config = dict(
    n_layer=24,
    d_model=256,
    n_head=2,
    n_kv_head=2,
    head_dim=128,
    d_mlp=2048,
    vocab_size=2570,
    activation='gelu',
    norm='layernorm',
    norm_place='post',
    norm_eps=1e-06,
    positions='learned',
    qk_norm=True,
    attn_scale=0.0884,
    bias='all',
    tie_embeddings=True,
    parallel_block=False,
    init='normal',
    init_std_qkv=0.0207,
    init_std_o=0.00299,
    init_std_up=0.0207,
    init_std_down=0.00299,
    optimizer='muon_variant',
    lr=0.00284,
    lr_mult_o=1.5,
    lr_mult_down=1.5,
    beta1=0.95,
    lr_head=0.00522,
    grad_clip=1.0,
    warmup_steps=200,
    schedule='wsd',
    decay_fraction=0.925,
    decay_shape='pow',
    final_lr_fraction=0.1,
    batch_tokens=[32768, 65536, 98304],
    seq_len=256,
    doc_mask=True,
    z_loss=0.0001,
    train_tokens=426100000,
    steps=7300,
    dataset='wikipedia_en',
)
MLP neurons of a small language model. Each row is named by its layer, matrix (up: input weights) and neuron, and shows model dimensions 48-239. Each number is 500 + 40 x the weight over its row's rms, rounded and kept within 0 to 999. Numbers have three digits each.
After each neuron's rows, "fires on" lists the tokens most often at its 100 highest values on Wikipedia text that the model never trained on. A number after a token or word is its count.

L3.up468:526502556531515501502547464515521421417511476543617481511567472464437474466489423430474559500488536542516461530529526575503575475537482504497513521473530533561519455509472432493472509535470519572486483438463566531467404487480488497516584496516431468544548465500555483517502504591499590446551470469525505463519489489564495512439462472501535571537533479455484491548525412483495592451458497516530473557477512451474529487564519581512525518501390511541525538455472495514508463456470534446448530496496495519497455491503517516516550529546508547439495496533473435510527431521520507522
fires on: " made" 17, " Ex" 11, "ment" 11, " hel" 10, "pt" 10, " List" 6

L3.up1951:556445477498441509520535441457478472529550490503446483528563484490488617527483516492492503479479501490515547585467526475575493474530507524535506547487522450486450428403448493559458533524497520490506466517475478428505469540515519511451448463511509492478487465545525550515535547472516435434528497579588567503509509470502535499405500437445532509501490483578488632447540463425501478455532491477492452414524477550486500561495552545518500486532542531557523544526510467429496459499474523459544506431497470413502462453516502454470494530523498510516521512488583488562524480483479492488
fires on: " her" 27, " she" 20, "us" 9, " being" 8, " of" 6

L14.up1065:560521433531490406520384470579494543457556582475529465562500516468495457437546512481485547495513498489520540496500582544454495496534465512483493554583504461554549478449447434559492554442523465449552496502501537504457437457505420508470445536487461426512598573443456522544483492565545469527532499569469486533523501520500429505559504504560463472538512565499410500534494538433512461487467413479535460542487548532468518458488478542507492452518546469523511460574528494504489522464449504463459486500490486442490569475513444515456537536513485520503530514478522455493508479497516484542
fires on: " in" 31, "0" 18, "1" 10, "2" 10, "5" 4, "3" 4

L3.up1404:474523478504426467574542517521494522497427513496518520467437491471530501520474524485504525452521578547491494452505441482479479489509482461477484518495515514468477442404488523497516526455566512457455435560486516474465497505531535398524533576491414511516496520459568488441506453444531470540457479554519409478520501548584458445549484545485457478500512539463454422462529452490502576493458555493476451465520468461509541484493499588454583560542502476456490500537504480574463553496463482533546548518501566532545481529532484530456581529515588559441495505449457411436519493533502486461
fires on: "ist" 26, "ge" 20, " appear" 13, "ch" 12, "ence" 9, "sh" 6

L3.up686:538527485478547407475532533570551464500532424448574475463545549544521516463459556530535453566490500521426512482529512594378497444497498490505536508555458552556460573501486529487519550464552489491472517502598619506488513517517462512504395464515498479523545461478460479483555522508459460494502497512440491507481496539485477543487464531493574535445488480516430465551568571510495491526527441505520517466523451487502513468484470497500484515501495491538543542562438445443450562498414396533571516500441512473473515509506477455529484438537513523479453525491486516543498485446560513505
fires on: ")." 22, "—" 14, ");" 13, " where" 11, "=" 9, " against" 9

L3.up267:487582489542495460456477555495516473495464466552583469444483446539449491438522531502580472593508528505513514449466480483501536520542532561529472503531524511540581538537493419508513477515486552525514587421493588475417480472506509442506505598524517498512459493502517453508546440472530471495535512515502473460575447483469502507555539552460468517539480467493461498544443434486527528496473548500446489502517552462484553513524474465524509493483540496547512447495482438557443521547474461522527446520468575433515510491491435493510548530560503478524555508531459453526470492505507465463
fires on: " is" 25, "ters" 12, " so" 11, " –" 8, " was" 7

L14.up1776:426515539485467497467451492441476380519556468572554455541508511466488479422516483501559431467447505448510493503510525466424496545516513495546509447531522515569476451428457528521556586557559489458582472516538539526523545475478544495495479499539592559495525472578549444477422607448511606536478526569552501485491445544423486489473466498462545494462503441586514527570553454510471520506478531467424503488535507563425509570505488497485519444444533493497488491495510404466451496529508507487446524504441467492505465492460526543471419519505506464484503493528489441496485453464423489514
fires on: "ov" 40, "av" 16, "ev" 12, " v" 6, "b" 6, "an" 5

L14.up1631:494488519523546572458485594467522532481516452468524454424501565489489451526516506593447554489474566556557504453526444498470580492498489460525512536475457469517532416472443503526478475544452476522443426484402526491507454516490478432514499523527537529576485525564518446495542460501538410511585542484528624512555443526549482510476522431516474420451427578511531471497583495480544467519521516433486513473424505458547467451478480465556449506549502512499483499534498460511489560437494479448484505454470435503505507486457491491482471507554490503542438499459498569525535461569533497524
fires on: " d" 23, " " 21, "." 11, " the" 7, "0" 6, "," 5

L14.up158:527418508420535530460570547522478473464558505453535509539540509587471487501471554604507531514501622576572490539496492507570531547573477450591447557485513423455511366487510528482489535524450522546387467447464514551463532488423456524532438556513491518506459486544564449465506584510499472457516485463467521506484448478511510514483503455489484517434490484497532519554441493494471493448457552523499496458506530515496445489470521511555438436480578398516444566507496503518557518505488530503511471486476464431486537501425495490534524506539502451507457517538544548558468481461505519445
fires on: " d" 59, "alk" 4, "I" 4

L3.up744:495493499479498502468591511523559511522504502458519546487543511503487547476454503449489517495441493541473516482550499530499491487523481607485526539457445449471418443389511449484495524431510576502461548464527483450525488506519502505501497466488540476559543445538515538429530520494528450463541525460448543555473412494548519429491506484449482565495544490448476466533555547512545537479477481501513525434463605543549419500465557556461550493488510543495528564526431463445480573426554475480467451511498520544556549439502485511490490433542508517570443490488499455486514518508539490515
fires on: "ina" 22, "aff" 14, "ma" 12, "wards" 8, "eth" 6, "ith" 6

L3.up27:510489495529508471464544499516478510545488521541494416499527561471555465450487459473515461489485515530520526564437546566550540532453462480529523537432468459507454591529477537513483432471538500543467445551520533445521551539536428495484433489448500570441545493507500507481497543480518452527417513578465518489458515556490439508461488419544500527523539525535487504474572553464547512512460488495454522481454454477401528500505557531472536528567525453536570494596493488466489433458514468546547454498530461521532515521532473467549535439510478442442489601528477470552490497510519509480
fires on: " such" 27, "ction" 24, " including" 16, " same" 10, " more" 7, " include" 4

L14.up1271:497523476526541528589511473504529509500527533557552493508448435512520413516483458465496436526454512492476422465503473501441565514516509493500467502464556507474502424470458539452497431498527480540434493575504512505478430506450498426470500504533444446498544527473523521500488491464595528470555490533524520468441507508505462575603465482608531532509470565449460520506414532501476527514585530493367486475488541480503506468569473517550587486461464502516524601537572511509474508503551434517488537517503474465450482539531484570578449539466568499578459468453512478436470522473507577524
fires on: " un" 16, "ig" 13, "un" 10, "amp" 8, "ab" 7

L3.up531:410496536533494441484566495517490476461522579554592498523444542511536497440528508564506498502477613468477547447489463487487515397523428462498499490446544452520534441541522449438498560491476477532486480429532544484476501468514538483472513569499450485519464440474443533504554531508475509453537561486523508452563544436427557523425471576610479472499533454480487484469502517466397439504549469504473482503509505422511511503518527501524491423507523522518462520507453502463504505622480595498494481479534557469510428481494463529497486545536488436513551437442476506506531494482468413416
fires on: "ected" 16, " population" 11, " is" 11, " exp" 8, " area" 8, " also" 5

L3.up1534:438462577461445543498556482470485470568453485565492537457468400519490519497455558502502496474506444499472520507489463531471549444525480535515486569493526507469504415516536505449549525482505448563512502513608560502554447476508462529451493480511431502473559449452502497551552447470525518499561483548507514440520573555474479539498547523568455504508568552512509481534540477506493435516488469514480455505547579613493505435550554514452502507442503557510552586560452520474486482511460429457480437510466525413510428604441442503492544502597527492482493513478462479495547553459444498499
fires on: "ig" 18, "oy" 18, "ony" 11, "wards" 8, "ele" 8, " Rele" 5

L3.up1868:539489492488459494466537589422445500531457602520499497475458496472478525499481533481523512546528621513524494422499551535422525436549528450560467501473483548537485448484518450535500493502460475569473485501502593542536497459485477528416522551497464527491475499459486535483454484494507519477521547607509541482515501516501465475572441476415470485537467567529445510544555458501507527458418500515471531527521520472508533512574551501458502509486515471505497527517494500507476455517490503537405485551563520439462475494483491514515487520512462478592510539481480461535423489528372475483
fires on: " is" 48, "The" 17, " was" 17, " also" 6, "." 6

L14.up202:529476499489514547444516491468503488507470478512527477598484476595464623500510516494527490512515481478524380531471492524482485512514537492400465525476554599545418525489418490481501531530573533526468490473531505480491500506520438418474555499496450506416468494561552408494395511502487533521496545496518508522513523505506491485555485489501417428522462528533464532477542528540527506435498486561540530477540444526502467454504514489560516482510438492510472483493450434474493471496460438502509530511568473519505443488448471548499517550480485474509429517540532570479465561462535529570
fires on: "ic" 17, "ir" 17, "te" 11, "ul" 6

L3.up1431:482486497496522523486448498490452505574510566466547518487476459571478511484546482502547497535553542496448484380413525498540516504457489504459446490577546515480494503453524497482471501520450557506530472468506485495521538487483480526465405405537520505434494545438385491531498517509536473506438479491553618497498522503429456503485502502486448517491575542522484494501572440506550446459490541583479529533511516493462459548521450468499460505500500548493475499517534489537500422486506499532482457511402502528483547540438493518516540433531526470479565462519560473505521548498516514509
fires on: "ood" 33, "ac" 17, "view" 6, "ro" 4, " District" 4

L3.up1575:452496495445523470544495467465468543499481618491480535506452478510534567518546505525494519568471552456370443485466503547480429559488470506488498524513512485413454429445490491471497422540509477460468493524525487417510472503570494460538541466516470525525535509565507485572494545492511475482582506504474518483451437510566463546527564504490563554467478508563513449503507515507555427541510478451519472479517536497523517539539515517480509474471514560493514561520511473508445483489528404500479478444541513434546489521574581481534541580481483511502551483436496478474437480501450566582
fires on: "els" 17, "ers" 16, "L" 15, " final" 13, "H" 12, "ound" 7

L3.up1168:494502398522433477468534482531459449537486529494487493512501497443536469515485505439492477393548452492464464527455513491533497473527490537473516552468425465497484513487500550538428529478512553554488493515508509464458509502480481508510478427505449452465471494549557559465497569495487423510478562587531478507576556536492534570475526459450435439506535536543403430495564493483514465543476508483527471472530504504469504488480510470525505526548548513542474519598473576488486442507481422504462499459472414496593584469424477515515466487513458518457459496510531421548583515464490465507
fires on: " ac" 25, " include" 19, " including" 16, " included" 11, " Ac" 9, " such" 6

L14.up877:438499457534500524507531478529520476464534465517465482484436476482467505492538476548570476504534525524471481448485502469525540497484518446490467544521438515535517506451478437522506501485535529579482564543409495426489541483486464488475489492470461467527562398408503555458420473480430497557539537556484418542478458569485475464558451511549631535471536493541501526511497497475501550547472576544474511473508471510516441411486540492580541585474480486392488444520556458481462474468512463460446490501551466508531574567501456448535461511472582496470477490529489511527485584446513501515
fires on: " by" 28, ":" 15, "ith" 8, "ac" 6, "i" 6

L3.up1686:452545545524570539514532458469426563536546475561472572561489460462541583516448438533585509489524495540465462485522488500539477417515447490498520530521481463447566368426547480492456458533544480485551497497558432535472505557475531491555492484451530497455526504484555465484465466509502431543490521555554493554476472555486512503499452449464495523426399464461467466501552553481487468482496488549545517460508505414515493520489411500549479503503521461565510511543503535468496438509545496527449523469509449491559490362492527530555519471480479522514490540562500465435480497488510563500
fires on: "A" 16, "ish" 9, "ate" 8, "F" 7, "r" 6, "av" 6

L3.up204:521481434565474469520488457503524399530561488483445442479492488579607509443544535488486505442579552521520457477486494464427568473539426462462472488500536438558489497436495561462500527448515511504491508500470516525514540449476518541491530558518513508436491477460524438552503535478452509529544465508515550480508481525483458545459424512488528424484484514449533451510509524523485551500481472476514457585553499502425458558513457503554543492470539550548544589569458472445551464519511500491472452506400426414481458477443513465524477523498487471518467584486532554495423493474516498510
fires on: " team" 15, " football" 13, " station" 9, " since" 7, "let" 7

L3.up20:485532454452489471500529591490431625493511480553471528499470532492513451547511515524517497524519485465507557470488491545510418536509533413501521519589522514509429467535528489523497492457511436444529570501501484431469555509503501463475523529555528464524490579481456456514481477498520499454539516598495464550532521438492441475419495500449514519428493560498543491542518536618494496574542575437494550545429499470478486499493418552543532435504442526442519510500497454472464532545488493493482543453493527441517491454526451489446481533490483517487452434474479477464445519518441531499
fires on: "ish" 20, "S" 14, "ron" 13, "C" 11, "ard" 7

L3.up1601:497543514576429493497491424445532440501474510507481471460468476444394508422528470508472507532506541438503459484413517526567447468446482485485519484499471509554476504449476497474462467576545526500518515516445526527428557471504537461573428501476505474557541457497522518527569498520487489454508530498455532521465513503527502503511484582469539555507500508504509467551559455456465517481565493555457490499478479534576484509472530514540515436581571548561507502523480459458486491473496488451516587510514583489506465397540493490499564546469502499488418537511459498539490486462465534501
fires on: " other" 41, " most" 20, "pen" 8, "ream" 6

L3.up376:528539474503519511483497456492398565497462514491489493473500528485546400460465482532458518571547571497526463520531512498469435481558478550551457485531572545551495426470533463422508462516475520426459515470542577504524485473596475479558472423517526533516512490442421436535520593458478497510522559525503455496461474489547436504516505479493534527475553524533436453489434535527469596558580493532586474486524578488487542480454403555535509468485516510508503472466518462413516494511437429547508560466543468468543572518484446525529556505470530499532496508472511422492439464473477541528
fires on: " ===" 34, "/" 34, " ==" 29

L14.up175:532433490458486483464510482534471531537473428472438503520510571434472488521541486458543421458527519499404518452507502520485452499489551539534494511509512530558451444457556524519441510495430443497502523506481441497510509475493515587534550491545479560436483479451427533421553557450462509440610508494502585480442535519487450496396450549517531462491511539496528531512465481564469471479493538517554499549482478480541551474593565528512437477589544529530406455508508563548485547575471522470536482574487533493524477556528523487526515482498472516538481448451492498586569520451510487473
fires on: " Th" 32, "t" 15, "an" 12, "Th" 7, "n" 6, " comm" 5

L3.up992:533521544550555544508526513521469556511535459501471404511482473452457529446507473479509562508489549455479502527454560528519478481548509502530482540489495382509536492463525475478501463545472528550501531490480444447505482467459537535474459547470542550522523417619463572481484514529492534506523561550536481503482502477540478449508466482486579524529325434515491579564510421467523441457531562522546454498448559461521528514499514513463478456547504486548510541489585523475481502507461503474433522494468464417537479469517496520540512573441472476547559634510473429517545465535484484510
fires on: " her" 59, "ina" 10, "ka" 5, "a" 4, "us" 4

L3.up582:493470455516485479573498575543430502486550509499500570469465440465500520517507502503540528524477556504486452388494491527502439540553549486569472472469475495505475428493466503535594489515493565557519453480578560536489461451447450479413544567471485514482548525484441446531451502488498525526510564568488551455482565557478455436506540526408498534555476526481467515525520456508548538497475490582558458546533537421544514494576438563526534478461443527510524477565511507472446478498507456542485469526471550460458460511516403520498511513462437483523518526531478415495486480530428458480
fires on: " was" 36, " is" 32, " as" 17, "ty" 4

L14.up1035:474469506478503544483482393460476541499478441577492517498505470500467493477512457471449508556495539505466523554506472473443566446498545468417561501478507483430494477479493487534457493532483582476441489480525483520502547454552497490512492506492455484560486457437540483438451487502540527445503553539531529473495485542513471414558476449429514483518439527480509462505488488498412552585487543555478562523617429454467515500525536536598486511491446480475472494514480586495448486470554525486393520465534519441524525533485488414487547596459507532500608452449456542550515539428522526463
fires on: " with" 28, " by" 12, "th" 8, "ith" 7, " through" 6, "c" 5

L14.up1386:532418503447523525461530531547534419486465483600483510493503428536517493475500543534554508489494456431488470468473468464497465483529487509499457519535526542504486487513491439477464521491620552425490535552510482481525465456473455524459499547544522500496426587541446499465485474507537535504523462555538481485448534496480541530499403462534520542539484491464508559503538495525504568606520535567386446507516536484532454512537474539558480504536506547457477549479511439493478466448511489505427447489470491445511463501494475520480457524458478454462539432488521434495582601528532496408
fires on: "1" 20, "ab" 10, " (" 9, "ur" 7, "un" 6, "ear" 5

L3.up1382:496491480453487504479504456458510487495473452420531508419424541489480472476494468504482510560491486519522511482470493503484420517514550469511454460539494509530483461569551535459613488530508512532487543513500501470475516403581532539478516515552497451514417428474591523540468509534520501483541502499459553516555401522464471519518466529489449548473565501500446457460577549468519595476467407511504485466477533496541466475504469517536583502445506496500569533440423552470468505498479452544554544469525517517516504469472451515443547490470512425577468429534461568497516585519451528564
fires on: " El" 23, " del" 11, "com" 10, "ter" 9, " Ed" 6

L14.up601:488527461535499568481554470483504477565397465521533449487442507544544490534560438559568441508514494524501456527483477559455573485501507559462512449506479456511491467554482429518405450478477509538519488532505399428490413494469494436489533412516515497473542518498533569482509545456534425501519436543458527498483512550482468567516501475510520527533471600575535505461537478535518480486494426559508515500506469505452503512517491511490504478471424515447474548476492475553486496529526562522506456525478485511562487479514494511496514573475499517476474422509451517474517515627523500588
fires on: "s" 25, "ars" 8, "ers" 7, "ors" 7, "ations" 5, "ments" 5

L14.up718:518510423522523479483453492545546505472459531490500508452596571492471469477434518504549571525558500468546461531491482556547532506483528491462520524487515569443544489420437475490524497522546508512586505444492493497515497514502477490484473478451536509526539565431502510492506495509503459513531490545533508478497450570556498494565440534534476416566451526460480507536483487490463432536440494551447508527560530489565419505524495429431499433446487493516456470604485584465553556516549453498472510506492523450553500439443460523517503544453480492456462524508476511509459514410470507511
fires on: "0" 28, "1" 10, "v" 9, " of" 8, "ac" 7

L3.up1927:479556549460463476449537463455582523497513480536468449467544489524438532492509505450525586491546564540439499538414518541486524471452514487508504545517439484496503386445561487520488536488493543552430493554545506452529502497533460531451534545457534518521539491476545462485506490520483481470505489523565481476511558489524556472396480564504461525544496505461431462542572393458503452460553519478497451497552538497569464445494528502525468480516485554434478457478372514498494513389472430444481442522496507560565547413469477519526491490492521476545565515489480559454554397503490478545
fires on: " that" 21, "ard" 11, "um" 8, "ith" 7, "wards" 7

L14.up831:549573522473459573493489494462515434551504533503492457464428461522495452477560553536548512511449524512541457489437516464497507577463439538500482502539581511440498566550560518539545554504485505512408546477448478519443517481478548473568497422531459471490576474486468514445535543507589499525480463486556562529483579483483468522496488562453440441501491505454476478536520512526488458470438470538510453557518466525399578464553417472546500626478550482541486489485501476449508488494497445523527491423525486491457533556498543497457464469559512505489445568522541543475517445467539508490
fires on: "ic" 24, "i" 13, "im" 9, " of" 9, "os" 8, " called" 5

L14.up24:450462590509499469488457506530529507513507589439526527549504485581517506511494497497482486492500528501441473450501525512517437522447481494452472460570532463548551469456511483542459509504463464399540465404539485561492496440459470516451549488503508498445497530465508617572535516554413503586516503517494466544502516482569504487451487507572531493496536495531551496501468513503479456489491507503559459490509574450514404506531494545540421545458516527484463501512468380480436620491512520496448458479523480430454541476572502469480562526493501513535512524529486478486619510415486532468
fires on: "rit" 20, " writ" 10, "." 10, "ol" 6, "th" 5

L3.up263:538505464512413501493484497550437483487461550490502451466527477441459457402480586504550517485497523457505472419530549535505540428533458476472535549504449440530522407485521485537534567489569509501442436533539492438491447461501531450542507551503470480540418492463458548525502493504433523517434559501548422492444503489488472462496473545424467497457465483544515500470511479545508522485507529507556473568478498516428537492508512526510519483605489531577519526562496492461473553499476492580523584543492501469552549497523562534453607523513520534535501487517446471515537447495467525454
fires on: "ation" 46, "ity" 12, "ence" 11, "v" 8, "ction" 6, "ge" 5

L3.up1611:465490514432446533486497474455511460533400463462518528437529542531563549467491520487503454510496564450520461451506529433507507553496439457461540529563568512477508486437535514495471439557507483477485534454535489547511492442569400466521492535472568468455479520465489552478494550551535524460504503489483543516512416464523476544500586454409479490521474469527494520497546491465435549473542509526527461434455434513476503543463534620506497458550491565504464524514510486464531503484482482530498528449570450494508496535538435499566503472467548500593462460431526464449401452501481512492
fires on: " ==" 15, "ives" 14, " ===" 10, "aces" 9, " leg" 9, "ublic" 6

L3.up1743:476501513471426539462426472520513498550485487482544477513506539494512510481561496523528444462527422532496477528520492555523485387480419500569493545501520577470474509568512533547461512500536549575521578577460535534493557487543503481545573440510557559439495508500526547500497476488471490474445440554445514512522548533489513529455494510542460457458506500509519532499563464503560470497487451508505494575401392509438501509530594482481515450494501494467471553563397515510540445494547529485534500510537508452487553450488520545472480545538510473457525555425525499444468425506460472465
fires on: " to" 38, "ood" 18, " can" 8, "%" 7, " will" 7, " may" 6

L14.up1048:554434496539478441462512509519472491561542432475482452513473524480525505492511543437551480530517492537470490464581576463540524572439537477536413504548533484524516472526502444431413525480486558489545535507390516559488529501472439501486473489458501517587500503445559472460468536498494550492479522519479477465487487554467451441530426516500455489449562498550488525494399460445563507554541440506526522480507495533512461501492518478493486384505507476506514500468445525500544538539474540524518597464456584524564579519619476478505518495524553458444540544518493529514504471503522506495
fires on: " sp" 18, " b" 16, " Sil" 12, "k" 11, " B" 9, "us" 4

L3.up1014:570468443497505472477505546510536484510491469486540449488514485517515520433480568521559483486537541540504517480519499472417514509512469476581489488517515446554555527423535538505555483475481494555501462477488581569518495489473512520501444478487535441517473422439564493441489430417559460530582467525538505491460507524422479513519507493471513501525402516462465502612557539517450503499541453536503470470548585450546493550494434503585556438534502572473525475456526526449426474514509465480515527427459462525451499496488469544500530492537442482439456546521422455468502514491448427512
fires on: ")." 28, " War" 18, "aly" 12, ");" 11, "icip" 6, " series" 6

L3.up1502:464522510468466533508498570503495571499432530530521521490482444409462490441520528476504540553449568474520485381592549478583499460509563503518446578512492457532499551538433471485562467522470519494457552514535570519552513516509526475498464568461524515523471544499524518471516496523504509460505495527502495537500455543436473434502487529481486508516545487447488493537492439509562535499439516482532465542577569512392466510541480508447503492459475466512446522491485517499485404534464499475413417522504519493499508519503490583469530616583442474525505487495494520546502537539442517503
fires on: " =" 48, " is" 36, " was" 11

L14.up1054:497421548489499500522456549534574495526488533505465498512434489529449536500455533520413522552456514458476544476503522545510495489489530533491498496456498444546555577484542523500442503557482544548521488459525522526541446418492476538477443574546507525431433462490533509466500452483488461537491468505457557470504507471482487503520420453470463558512455491540461509506460545484479548396444498480474505507518542455449518601499465525510458509538496563424538508531484450539579501476415515546513493452486516448499429468462472567485506488489504560532459519535558562505469565480437490446
fires on: " was" 14, " is" 12, " of" 12, "-" 9, " " 9, "N" 7

L3.up939:520501532417460439480558497484546449566450512530523507472491539558489533458411548465508473383509502499464521427469468454498576476474521554468529536523465464486490444487519476516476502452512508520500551510496575476516496497520515526585482467552557502519514447495473516501567542483513415538499496494502554519488515569556470482444497571509460532480528559521522491566490485470445444527462423498535524504534488545493462438495611553455525451491504569525467497519511511516434518469516477522493466502447457489549448513466399485473487465623522514530536440479558508434472511508546572449
fires on: "les" 20, "ith" 12, "en" 11, "wards" 8, "old" 6, "ony" 5

L3.up785:403460522445500547512498470529439508483524454488480501451526507503453571510494500416462485458445615542532460504524506476438491495496501477483479471467527534517456392532488551424430483491522468473531426520616534543508543499475492483467447434537515513454528476461467485522529538600507586466518475454564532525499417482543485513511475481526523480512487487560455542464523519435548544448512486506511460441535497509457512474533552552485524532536504526515555499537440431512489577480414508504527577514566521369474516548502420544532478484467561486540454568578517497479528424474503528483
fires on: " time" 20, " third" 14, " post" 13, "unn" 13, "erg" 13, " Sup" 7

L14.up1372:522503591511463530479393545542505455472521525457566441452449522538508534492497563489489519494458475548480488505486524487525495592481472549568513491515450540609480555498489485491619491484491483545528434514484505543486411519466500499437470433468513576482497523504468486428443495590475457449504498471550463457456541548521534473439498516540467515512480577519421486547553507606473441459481479493533493559442477536415513445501458447455527538517529500512451503563426499408365496531488547514482474506530480476480468518553576517475467531464473498483487491494468518577506471463507455462
fires on: " (" 40, " of" 26, " lead" 4

L14.up1875:561479431544585496475518475477518419520528419486574514506454581520530494512512524468534461558506509471547409499503442513405508526478507519540466542524506505509475490454502472499484559518428494473570462489461511519535448495490526503399498470497497485481517466435509480455505481452520452430552542519454503467423469491527467449494539486443472460491517554489507485586543545528548466505552518527470457468497536536515505464460492493410492502591504531496413477592454549529551515524435552544534538441436560518523515542509574477522512553479527522497450486526498525562477491442599482492
fires on: " b" 43, " B" 16, "ett" 9, " inc" 8, " conc" 6, "B" 4

L3.up938:488467493479498484535502546393430509474436503446528543493452464472429504427421545450511552537431584509522556477555606510467531538495511498534511547480489519577533527501517503438503537510476505524546505515488529567501467478416538486478523586522431583509510457502484508543430481547484461519529517509456450435428561456495469505560466490506480508472550460457497582487465441545508477468460511544556476501497581412501555550527550506544475498500494536557489493562513479489506485526501505573439478465493492446521430521502397473579512609522485515508519518524458469494543440506455518416
fires on: " is" 35, " was" 11, "rap" 6, " also" 5, " as" 5

L14.up1674:547574522577438515548501495500530537518509454525510444494535509489475506505526577472507446550501571558540498470509511564484470529464477464497520492524521468500514550564503455479482517598575505491499500477531462470464521495495492500503456575473501522464460450571496512544455516523454509510518438506468530506469504554566470512484485403505463560516477613449462469480494535472561484519468489441552484439512619533534442462478489524532527468525506438505475552565443502506535459556541414498511422511499479517517563491524463527601482495505453507525459481521455572491495511438496536411
fires on: " Gu" 31, " gu" 12, "qu" 9, "u" 8, "d" 7

L14.up110:485579585445506469469554503479501547491504478557520560510425500514514481427586479526467495480482479506507488471559520507496446499521518476479510445541490479481496598526491511483513453509501588540480439514538509453463402455513420496464552521507454549473512506523478452468495441531553471581415517515500502438461529540516483517545551443555525445486503537578573501458515509529555455442425545529541440486542527445527504395500500468512473469460464544487531475534493385493515478576509451552474534458496525454492441497463510558498463479498439514533543497532468491515521552503538528500
fires on: " r" 18, "ch" 9, "ult" 8, "ir" 7, " str" 7, "ul" 6

L3.up1587:559428446482498461484502508489475501508483434449531501470556577510530553496475426552538517588530480487509526500461562521475541518505509516486438502546575510499560525430460483501489534474501504525533457518547494581490499436514526519441450496471540502515496499447583476439532561453537507473462506491478483514593426471506452547546483447442516515469424460487564486551515498463453549485458505515498413492514480556493485460544508515552479451504497458515576518487498437498484470483478420457596503405512449542447522470495470546519567462470519462545542449476545496466415478524431461487
fires on: "ius" 23, "ts" 11, "aving" 11, " |" 9, " ph" 7, "ional" 5

L14.up1864:457562477489491530538495486425486477546459459516511451430510536501567502561469542601459442523542495474485530502504516521498486469455461560384563437446468413486533482436446493505559397501424446530572483513518469509453471481414440388480501444489467536508504440500519453491538580526488430508493551552509481580513552533482538456529549486490502422571507501453469468514469523514499532478526462511535538517511454554469433488557471443508614466476468532488456473519533510504538469504462502437474529477468468481551491499462521594483560550545470510516517524518552465588484519491459508518
fires on: "s" 15, "\n" 15, "ers" 15, "er" 6, "ters" 6, "or" 5

L3.up503:470444535524488492497438461508502456517531454476507449455451495503485572439479508417495461537550512590498503496506525528503498467507414493539485507537519535519542490483462533481527461506469524505534451425487431519541597538521503548497420449427534540444425461547510440501504546498442534461531482506490516479487510504532505501528474445491500530495468512541456523497546534466566422554481541580466522473573538442485495561525502521605591584493524375556447540480522478477544471531527502494454460507479505496538508534480577517511548476394434543509492518538424472485510480469455528442
fires on: " mat" 24, " Gu" 24, " player" 17, " leg" 10, " gu" 6

L14.up1933:493483503482457509447548505367502536505444523554483529592517478500481529475534452545514470427503593502479475415452426496410457534494486508528459501524562504491511479454572512492520537519600495538500520547532524430423507528558518508486503517557502464542493491585450425553456527489477523482508512524503524435448521481507483542565536500531483505520493494575504582510510541495496466460430476481451531488464476533466555507554514458476472519468548545427450496488497527503524456561513395514448527501467492488520516527479536497504466487452464506500535524552556521432511495508544496509
fires on: "av" 23, "ob" 15, " of" 12, "ir" 10, "ev" 8

L3.up806:562473500474590516546506517499473471487500519599526582474439503462547487512491526511555460521542572525454495464530535460505472591465460495506450461443542563512531466494473538515460475504551489538507497514452517513497495536483519441529572508536468504530524496470467458511466563481486494519564559499452579459554471466541484537546526465457475477459468534492504486560478561497478490497527583521501566365463482446467510482551500519538564473484450572483471510536513449551490520475505486448527443471615445501447487527566470507450505576505494500486527559464491513427455470449456510478
fires on: "L" 14, " se" 11, "erv" 10, " final" 10, " European" 7, " include" 7

L3.up1082:466502551553527520533565453535523462616574570511580489500487537527540510479433532488489456464453433471480502459513551518536464455529503441486452569570409544500456499498582439544492539492513515462420489455496500508463470484497524547480504557483516438524508436545482523499535517537504481514599586506432467444484555520527435518462449470475459463422507493538401570515443483470421553501577463508492509575406524423439497499511539476484501466469531505445502558499508459480527517466576492516490503526459489528525472513510445507551486526484481519563477448508489525500511567575502492544
fires on: " born" 16, "hys" 12, "ersonal" 11, "olog" 9, " same" 6, "S" 6

L3.up495:495526549490531528526456454500497477559484454586440530467493501572554494507526504512444520474537564480481460457484453489499528472500473521474536486510553481468498522430481515457515532437507474488543467454516477535477482568531537416513488504499576496511519452471502511461571491528417506532525518528505507508465491495452434561491466471499509438445414514559515604535445466540431537453479522539468487514467452521426465481501406490612514537477535495489560512479482467488551549467527501538474463529517480467510489541498512425529519468491511451561458486429539501498472500468516508454
fires on: " until" 12, " /" 12, "iz" 10, " football" 9, "ural" 9, " team" 7

L14.up170:550476567523473528474520590495542546512529491468534470565467463506443492449515514522479427458524503543429529432532527552545545509448483519502459428473470529504468448504454488461515555510477506506452538482502481500479501514417435532411525475490506577530529482483382531464528485484560532498589488451515453471470508556550522545481478489493484505522498514499389566500550477384472493470513494447493547527539527430531512460523486530511454494451456490546486512500486540504518510482518489478415514469523518445512494494554476485572501537531516541467525437494501515453425525555506487561
fires on: "n" 12, "ro" 11, "ig" 10, "eg" 9, "g" 8

L3.up1697:453498493591485450519575477470489521534534486513574524428470525482395443493527510516499564544439500448493533530520531610586536493463465536450513504438450493477494516501472461506527518493545448568434489517537556504523486504454469488494544548547447446444465498458521466439509485494557528471506547464468447419542490541503524511476494537522494469517477539520445510447521483555434530492457518440570481549517486493417497506477490506548508518430495526495456562457430484470482477541505483510435519531512537533557504577547520490493543502551507501524541427435441535486477540555513527480
fires on: " made" 12, "hip" 12, " hel" 11, " served" 11, "ited" 9, "ations" 8